python train.py --num_hidden_layers=14 --hidden_size=224 --num_attention_heads=4 --num_key_value_heads=2 --head_dim=64 --intermediate_size=576 --vocab_size=4464 --hidden_act="swiglu" --norm="rmsnorm" --norm_place="pre" --norm_eps=1e-05 --positions="rope" --rope_theta=10000.0 --rope_fraction=1.0 --qk_norm=false --attn_scale=0.125 --bias="none" --tie_word_embeddings=false --parallel_block=false --init="normal" --init_std_qkv=0.0244 --init_std_o=0.0 --init_std_up=0.0244 --init_std_down=0.0 --optimizer="muon_variant" --learning_rate=0.00924 --weight_decay=0.029 --lr_head=0.00553 --max_grad_norm=2.0 --warmup_steps=200 --schedule="wsd" --decay_fraction=0.566 --decay_shape="cos" --final_lr_fraction=0.0 --batch_tokens=65536 --max_seq_len=1024 --doc_mask=true --train_tokens=308400000 --max_steps=4706 --dataset="wikipedia_en"
MLP neurons of a small language model. Each row is named by its layer, matrix (gate and up: input weights) and neuron, and shows model dimensions 0-63. Each number is 128 + 24 x the weight over its row's rms, rounded and kept within 0 to 255. A neuron's up and down rows have the sign that makes its largest values positive.
A block is one neuron, or neurons of one layer that tend to fire together. After each block is what it responds to, as a language model described it from the Wikipedia text at the highest values.

L9.gate53 [148 119 118 166 107 150 125 100 154 105 150  81 121 112 144 147  90 132 157  96 114 116 104 105 163 103 139 146 158 140 126  73 132 128 161 118 109 107 101  92 151 138 118 153 182 130 116 111 101 140 120 131 131 140 133 145 106 145 138  92  75 159 153 111]
L9.up53 [116 111 128 124  94 126 147 135 122 136  94 111 163 133 125  75 110 132 145 116 121 137 140  97  87 169 165 107 141 127 101  69 148 101 104 154 175 137 146 109 144  84 137  83  97 132 136 120  62 128 111 141 114  97 121 167 154 146 137 122 140 145 100 134]
L9.gate75 [ 80 116 109 115 106 149 135 120 111 148 141 103 144 193 145 117  74 148 160 130 148 134 108  94 113 126 145 127 135 168 136 135 142 134  98 145 155 126 119 177 110 120 167 161 117 122 111 100  92 121 114 132 116  83 149 121 110 139 121 123 140 106 119  95]
L9.up75 [106 109 140 150 116 163 119 159 138 114 131  95 147 114 144 130  89  98 145  77 167  88 110 114 105 113 155 163 157 118 108 114 188 115 127 129 107 130 136 112 142 159 163 141 117 119 150 158 115 116 142 128 101  78 117  75 134 129 119 126 146 141 114 129]
L9.gate265 [146 136 130 106 121 160 123 125 124 132 159 126 119 143 131 110 111 142 128 137 150 126  92  97 117 106  93 135 123 101 120 142 147 112 135 115 152 120  88  77 153 105 138 121 110 141 130 141 139 166 124 124 122 164 121 178 148 111  97 155  80 118 118 102]
L9.up265 [160 122  97 131 133 153 118 165  64  98 153 129 129 104 116 133 116 156 144 128 202 122 110 156  95 163 140  94 132 135  99 116 123 126 113 160 133 150 126 116 135 122 160 114 151 123  96 109 131 132  82 119 122 142 128 116 107 117 104 128 143 101 129 118]
L9.gate323 [138 124 100 133 106 133 115  59 155 153  84 130 123 100 131 161 101 126 163 120 174 146 113 134 138 156 149 120 137 108 108 156 103 137 134 126 165  70 149  89 104 144 155 120 115 141 119 159 140 125 130 107 140 108 108 111 140 103 118 117 116 151 164 105]
L9.up323 [ 91 117 121 122 108 143 175 118 132 112 168 107 100 133 135 169 131 101 184  89 160 130 141 106 151 124 116 130 106 142 118 146  83 129 103 107  79 119 146  82 137 129 145 108  63 145 135 117 126 166 117 137 128  88  97  93 140 115 102 161  66 131  91 102]
L9.gate433 [101  53 109 113 111 141 147 135 100 145 153 129 131 126 161 122 124 151 164 143 160 138 143 120  92 117 124 149 136 134  94  95 129 140  75 118 167 105 139 166 130 139 126 137 143 150 113 156 106  99 136 146 130 113 128 118 124 134 113 127 125  93 100 115]
L9.up433 [152 154 143 137 125 116 125 126 130 106 131  85 112 140 133 131 119 142 133  74 120 128 135  96 136  96 144 151  94 126 144 102  99 147 148 135 117 149  86 134 134 128 144 139 149 110 125 123 147 115 103 118 126  92 110 137 123 109 104 151 134 142  82  73]
L9.gate487 [100  94 125  91 130 131 124 101  78 123 138  90 108 142 179 151  75  99 175 120 157 146 115  95 131 133 130 166 133 105 137 133 146 139 138 170 128 113 121 126 122 125 158 114 101 110 122 134 141 134 105 129 109 129 157 121 110 136 156  93 115  92 153 150]
L9.up487 [119 128 171 136 101 117 115 127 104 109 144  70  91 117 139 192  69 110 161 111 140 156 126  64 141 127 142 142 136 148 156 151 149 108 158 138 128 103 152  91 153 167 164 132 106 108 109 120 162 114 129 134 119 125 115 120 143 110 154 100 135 129 148  91]
L9.gate565 [114 151 171 126 149 114 119 137 130  84 142 107 110 129 144 129  91 125 136  89 163 158  95 111 157  92 148 127 109 204 101 120  90 111 121 121  91 108 108 155 145 142 137 125 173 150  88 139 117 147  82  92 162  85 139 146 142 114 105 123 159 101 148 107]
L9.up565 [147  69 127 110 135 182 134 138 106 127 159 109 148 124 123 113 130 153 141 114 109 143  96 131 140  97 119 130 114 128  95  87 108 144  71 119  95 100 135 109 125 186  94 140 163 136 136 133 122 108 150 105 109 138 124 164 112 127 129 152 178 139  94  74]
L9.gate569 [144 103 127 151 133 106 115 140 110 103 132 125 157  95 132 117 118 107 159  85 152 127 120 119 113 109 179 147 111 164 157  83 129 123 118  96 150 147  96  80 127  73 171  80 150 106 149  70 148 141 142 123 149 101 164 125 114 126 141 106 115 122  81 134]
L9.up569 [132 135 164 119  74 154  96 144 150 120 113 144 116 109 152 133  83 141 136 142 119 134 138  96 120 111 128 144  88 142 155  94 154 120 158 158 124 115 169 135 152 134 125  83  90  91 112 195 118 114 114 127 150 102 159  82 128 140 107 124 144  75 122 103]
Plural noun endings

L11.gate171 [153 138 100 109 148 137 117 138 132 119 136 111 134 160 167 110 154 137 114 136 127  69 110 120 125 157 176 136 143  93 147 118 103 173 130 120 136 134 135 103 153 106  95 136 100 131 103 127  71  97 115 192 137 159 128  93 100 160 111 132 157 117 112 114]
L11.up171 [139 140 160 114  68 135 138 135 142 118 101  94 100 136 142 151 128  84 134 132 158 109 132  77 118 141 140  58 116  94 115 117  92 118 112 163 120  96 101 135 130 109 161  86 114 152 144 138 134 136 107  95 146 127 122 150 150 100 124 136 140 125 122 145]
L11.gate201 [147 136 101 132 122 170  95 109 149  84 157 148 160 172  99 143 135  96 117 123 158  80 123 118 126 120 176 114 118  95 150 104 152 124 164 155 127 137  87 118 110  97 137 121 106 135  89 122 114 136 131 114 161 119 126 135 142 145 197 145 167 132 159 134]
L11.up201 [161 153 129 113 119 172 122 144 130 114 111 124 115 146 154 108  99 117 101 111 120 117 153 110 102 127 130 112  95 123 168  95 113 119 140 168 151 150  99 158 122 134 104 113 188 137 126 155 149 169 105 132 114 140 141 181  90  88 104 131 128 127 163 102]
L11.gate228 [102 158 121 138 161 152 138 172 138 128 103 152 122 140 167  89 125 130 151 104 139 107 103 119 131 140  88 156 109 148 184 107 142 110 131 117  87 126 116 150 125 138  92 134 104 168 125 150 161 179 119 202 108 148 112 126 165  95 157 143 122  88 114 114]
L11.up228 [123 118 131 118 150 177 101 139 151 118 131 128  92 132 108 162 135  87 102 127 151 116 104 137 107 149 100  92 118 115 111 137 122 143 135 149 152 157 141 105 130 127 140 145 110 102 126 121 163 122 108 138 179 128 109 157 135 173  96 167  90  90  62 151]
L11.gate251 [157  98 119 154 136 130  90  86 135 141 130 134 155  89  90  89 146 131 111 125 159 118 124 158 118 160 126 134 110 126 146 131  90 115 152 130 146 101 107 108 163 125  81 116 112 119 134 134  98 124 155 118 124 128 136 136 124 110 148 114  94 127 148 129]
L11.up251 [135 118 110  85 202 136  95 117 130 107  98 177 155 109 116  70 129  84 124 172 122 114 101 202 119 176 117 105 139 115 139 144 120 121  97 101 145 186 125 140 181 143  91 142 129 130 131 145 133 122 135 130  99 145 123  99 120 131 167 148 139  93 158 142]
L11.gate295 [152 128 167 102 160 144  88 120 101 131  88 134 147 137 122 126 191 108 167  98 143 131 138 110 117 152 125 147 135 144 162 137 125 115  83 132 153  71 109 114 108 114 121 122 141 108 137  89 102 126 153 121 111 109  98 136 117 142 133 138 165 134 151 164]
L11.up295 [ 93 131 144 157  88 162 125 147 140 118 120 127 143  86 131 113 150 151 107 152 123 152  89 121 135 102 115 153 109 133 135 122 108 122 144 140  99 103 129 110 160 104 102 104 177 120  96 139  74  94 139 157 131 106  92 106 137 124  98 110 125 142 126  81]
L11.gate316 [171 122 159 112 131  82  90 139  96 121  76 131 119  58 110 176 107 116 149 182 122 129  97 171 156 146 107 143  88 138 118 154 142 109  87 152 105 154 155 141 185 143 124 123 118 153 139  79  97 160 161 133 140 130 112 123 155 140 140 108 137 122 144 129]
L11.up316 [162 150 135  88 106 121 111 127 134 126 173 148 111 144 134 120 158 147 163 126  90 121 125 158 122 147 163 107 109 112 145 115 132  93 133 102 121 122 108 104 145 148 124  93 132 118  98 122 131 146 154 131 158 126 174  84 174 172 129 131 103  57 145 129]
L11.gate396 [125 153 101 109 130 130 123 132 148 146 183 128 153 147 106 133  85  91 128 152 131 139 114 171 120 114 173 148  90  99 121 116 125  93 117 138 148 131 136 101  93 113 128 157 108 105 126 106 122 133 135 110 142 124 146 121 122 140 133 107 104 135 122 181]
L11.up396 [127 155 100 154 127 112 126 134 153 133  87 162 115 141  98  96 159 112 144 142 128 160 130 144 103 106 138  70 139 166 111  71 152  74 145 114 111 112 124 122 121 107 142 106 146 102 112 100 132 144 111 177 107 128 119 162 132 155 150 126 113 118 157  89]
L11.gate477 [118 147 112 159 138 154 148 102 136 125 149 146 108  96 102 138  97 136 125 180 150  75 135 137  99  81 115 147  85 137 115 117 152 128 146 106 110 132 119 137 127 110 133 136 133 103 141 120 117 197 149 129 145 110 128 140 141 168 119 104 120  98 136 132]
L11.up477 [139 123 114  94 132 102 149 128  89 138 133 144 108 191 148 122 117 117 118 155 130  98 116 116  88 120 123 116 121  95 155 120 141  90 147 122 141 162 104  88 136 130 108 152 137 147 146 156 130 154 159 100 144 108 167 140 142 130 183 122 103  89 137 178]
Adjectives before nouns or "as"

L9.gate76 [106 143 119  68 146 103 115 175 145 100 147 137 141 131 109 107 105 102 116 114 155  95 152 112 103 104  98 116 117 117 117  94  90  95 150 101 108 126 129 121  99 121 179 146 162 118 161 101  95 106 108 145 117 122 103 109 159 179 143 163  43 148 123 135]
L9.up76 [132 153 109  77 120  88 112 163 144 102 122 123 131 178 114 128  97 109 124 126 144 134 158  73 102 134 139 110 177 140 118 106 125  99 155 100  65 121 137 113 102 122 135 163 109 171 109 114  84 134 127 137 130 126  94 111 181 126  97 121  98 159 153 133]
L9.gate143 [165 145 120 133 149 117 125 149 117 137 175 117 118 132 174 124  53 112 165 136 112 152 121 120 141 101 142 134  92 109 137 131 104 122 170 135 163 124 148 178 141 140 126  66 128 123 114 108 104 108 148 168 133 125 155 118 131 142 129 143 125 104 121 181]
L9.up143 [128 103 123 117 153 158 121 111 125 125 176 151 112 111 121  68 176 172 117 147 132 156 144 155 112 137  97 147 117  75  99 168 139 122  92 137 107 134 124  93 159 161 127 107 145 129 130 151 140 134 141 113  82 112 103 118 145 143 113 132 151  99 150 125]
L9.gate235 [133  90 117 115 156 113 175 155 127 154 100  99 140 165 103 152 130 147 125 163 146  95 116 117 115 147 111  75  82 126 138  96 160 136 146 157  95 136 135 127 122 141 124 147 169 151 160 130 105 117 116 117 150 104 135 102 124 146  99 112 112 147 171  92]
L9.up235 [143 114 120 119 155 111 133 159 114  98 161 133 150  92 146 134 129 165 103  83 131 137 134 159 137 137 137 171 156 154 141 169 139 114 122 147 127 117 129 167 187 103 104 134 112  85  97 127 175  71 129  68 108 130  82 126 149 116 138 132 167 121 132 114]
L9.gate269 [145 134  89 161 156  96 117 154 144  82 174 122 128 169 149 140 111 146 154 134  99 149 159 172 124 158 119 145 122  71 121 130  96 114 156  94 121 105 109 145 125  87 116  95 116 113  84 107 111 139 128 123 133 142 113 106 181 173 116 148 163 110 137 121]
L9.up269 [113 110 135 140 146  87  98 135 150 137 151  97 115 129 123 124 142 145 137 132 130 161 151 135 124 132  89 146 136 122 124 127 153 113 141 143 162 138 143 117 101 142  85 136 158 111 104 141 157 116 125 120 126  77 118 111 144 102  63 103  84  98 154 120]
L9.gate379 [127 139 121  80 153 161 131 143 107 163 134 104 136 162 157 112 144 143 125 140 150 110  89 113 138 131  85 126 133 139 114 101  99 150 118 122 106 143  85 153 144 158 113 141 225 132 157 136 119 114 147 134 114 108 154 149 167 121 129 199 128 150 149 163]
L9.up379 [201 140  90 113 148 110 113 144 155 104 169 144 134 133 149 122 140  67 130 143 106  93 174 107 100 130  85 137 159 163 144 172  87 154 122 124 151 112 130 123 154 106 134 113 124 109 118 105 102 125 123 114 141 132 147 155 143 158 135 105 148 119 120 130]
L9.gate475 [160 164 120 181 146 115 120 110 133 112 108 158 111 132 142 156 128  98 124  82  81 172 110 119 145 114 124 110 110 154 118 113 142 109 170 124 161 163 134 134 117 133 135  95 104 167  96 115 137 143 130 149 129 114 139 122 171 165 126 121 132 143 164 161]
L9.up475 [127  88 121 103 110 160 132 151 126 121 108 100 155 160 120 119 111 123 120 171 127 166  85 141 113 156 123 116 148 105 132 116  83 109 117  88 148 124 114 108 124 130  96 122 116 104 145 152 115 169 151 154 142 151 123 101 148 143 141 108 126 103 149 129]
L9.gate547 [186 113 140 141 164 145  97 148 109 131 146 126 131 169  97 122 164 114 114 124 123 115  75 148 125 163 148 105 122  86  86 136 132 124 149 155 120 156 155 107 125 128 123 161 151 140 111 147 128 103 122 113 153 103 109 175 130 104  83 153  92 105 131 111]
L9.up547 [150 114 123 122 172  94  93 115 103 138 138 125 114 110 127 131 177 112 153  88  80  93 164 103 128 158 129 138 114 117 116  86  90 168 122 112  81 124 115 158 184 118 122 142 137 151 147 123 141 126 110 163 149 133 169 121 151  74 121 158 130 148 141 138]
L9.gate567 [111 128 140 110 131 110 118 149 149 136 142 147 140 127 129 124 126 135 124 133 161 171 124 121 145 174 140 108 105  67 128 117 104 109 124 156 117 101 131 194 179  97 107 163 150 126 108 121 133 117 148 122 131 135 186  73 149 150 112 122 148  93 113 138]
L9.up567 [144 132 136 133 145 150 115  95 114 153 151 190 134 130 165 118 144 123 106 126 114 108  73 129  79 110  91 114 130 163  89 107 118 157 168 142 165  91 122 167 155 142 136 109 137 124 156 121 114 117 120 134 123  70 124 102 154 165 100 112 103 125 154 111]
Adjective-completing word pieces

L5.gate61 [184  83 119 122 116 127 163 152 133 166 120  92 128 132 159 119 138 141  97 159 131  98 110 135  97 146 111 153 138 126 128 120 120 108 129 150  95 148 144 139 143 150 112 146 155 122 117 112 108 120 133 134 140 106 127  99 152 143  84 157  76 135 144  95]
L5.up61 [148 137 153 121 138 159 150 134 123 142 120 156  95 113 158 117 129 104 145 108 153 145 105 148 135 146 153 128 144 133  62 133 154 143 110 125 128 107  93 137 131 139 139 164 154 145 101 169 141 162 136 117 102 115 139  72 168 147 120 131 142 111 164 107]
Adjective-completing word pieces

L9.gate103 [129 153  87 114 131 125 148 117  94 133 157 110 147 108 134 133 118 110 120 108 123 119  73 126 117  86 105 124 111 126 171  80  98 157 106 120 144 171 149 134 128 106 129 129 113 120 134 117 139 151 103 120 161 131  94 103 107 174 128 129 152 115 124 117]
L9.up103 [107 176  91 130  97 117 115 122 173 190 120 115 142  86 163 124 128 107  99 136 137 148 171 127 141 156  70 136 130  99 139 115  94 153 102 157 108 119 103 126 157 134 129 172 157  84 142 105 117 130 143 127 122 120 131 108 105 143 111 112 131 145 138 113]
L9.gate173 [173 157 122 114 111 100 135 149 112 117 104 126 157  86 130  98 130 106 128 126 134 116 137 126 118 136 138 113 107  72 156 160 163  95 127 109 175 140 130 137 130 122 141 134 100  61 128 127 153 146 121 102 137 125  85  96 145 107 118 153 142 130 133 131]
L9.up173 [ 70 169  93 149  84  68 118 114 122 114 144 110 137 103 165  87 151 114 149 150  91 153 133 129 115 169  99 157 152 115 151 127 125 105 135 127 124 100 109 161 133 128 139  82 111 154 122 148 165 143 149 135 135 127 112 101 138 115 128 121 131 145  91 117]
L9.gate209 [134 123  91  96 114  92 106 129 123 104 133 150 125 161 139 135  78 123 136 117  92  94 139  79 104 158 125 119 157 173 143 143 109 138  86 137 159 158  80 165 110 115 142 152 121 141 139  76 188 114 123 169 135 115  73 107 140 141 152 121 109 151 146 144]
L9.up209 [121 123 144 111 151 121 137 150  88 119 113 139 126 110 143 143 166 135 145 109 100 108 146  89  59 122 123  77 143 135 130 186 152  73  94 157 158 128 118 150  84 137 130 133  92 130 132  96 185 106 137 142 127 100  87 101 130  87 153 108 149  78 150 126]
L9.gate223 [150 104 140 115 134 122 111 104  95 137 147  98 136 111 153 155 153 147 111 132 143 108 127  84 146 144 127 122 129 137 112  87 159 129 135 133  91 150 111  95 113 121 127 185 190  89  83 106 170 134 139 102 111 133 129 103 161 162 103 130 130 173 164 125]
L9.up223 [142 114 125  95 105 100 114 127 104 161  50 102 126 109 101 150 145 105 185 111 164  98 123 124 111 157 133 125  73 157 122 135 150 106 136 102 169 145 119 108 129 139 136 153 143 103 161 112 108  97 127 146  69 128 120 142  92 158 130  93 129 127  85 111]
L9.gate354 [ 89 165 116  64 157 135 165 136 153 149 136 116 146 144 101 168 107 141 148 169 116 129  94 137  97 164 118 145  97  90  67  89 100 115 137 175 106 119 126 135 125  78 110 128 127 158 161 120 142  94 131 154 127 151 122 130 149 101  96 107 172 158 111 133]
L9.up354 [111 156 148  76 140 102 137 100 162 138 129 162 123 122 152 112 100 148  99 143 166  95 109 154  84 146 132  98 111 159 120  78 139 123 145 125  78 108 109 170 108 116 133 141 150 132  98 140 163 113 137 115 141 157 151 164 101  90 149 115 156 126 132  83]
L9.gate518 [123 124 119 113 176 127 165 115 109 123 100 163 111 144 121 177 123 150  80 149 122  86 136 135  93 119 129 148 102 136 117 122  67 158 128 133 127 123 131 119 132 121  96 119 102 107 105 121 142 116 125 122 166 168 138 128 110 119 111 139 144 129  95 140]
L9.up518 [150 106  99 115 131 133 119 139  78 156 122 117 147 140 144 115 161 146 148 144  74 108 158 123 108 159 122 171 142 140 125  99  81 155  99  96 164 147 113 147 159 109 107 146  99 110 148  95 125 146 112 170 161 114 137 132 135 123 113 166 137 137 100 105]
L9.gate552 [147 157 103 128 192  94 131 162 118 174 112 137 167 130 134 136 141 146 129 152 140 122 155 130 139 158 109 127 145  97 127 124 165 132 107 106 199 146 113 138 120 141 128 186 123 127 108 141 107  80 168 118 143 180 134 127 146 166 165 117  88 102 123 108]
L9.up552 [109 167  97 133 152 120 134 158 140 139  79 149 149 111 101  89 158 139 152 112 128 124 119 146  93 153 128 148 139 166 137 115  96 148 123 137 135 205  82 125 136 142  90 170 115 137 147 114 112 130 117 161 133 141 150  78 117 139  87 103 137 166 157 175]
L9.gate566 [120 123 163 120 103 146  94 116 146 148 112 151 148 106 179 181 129 146 111 155 122 135 148 132 124 153  76 135 165 141 156 134 120 133 121 134 105 154 104 116 103 116 153 168 133 138 142 107 108 160 135 154 132 189 110 123 168 119  96 116 144 173 132  99]
L9.up566 [ 95  81 105 139  70 119  96 127 130 181 141 117 131 120 154 112 108  84 142 143 159 124 153 142  62 164 110 115 133 118 130 102 117 128 125 146 143 133 109 131 113 124 125 154 167 121 131  93  96 178  97 150 147 123 136 150 149 138 109  98 159 133 123 106]
Units and directions after numbers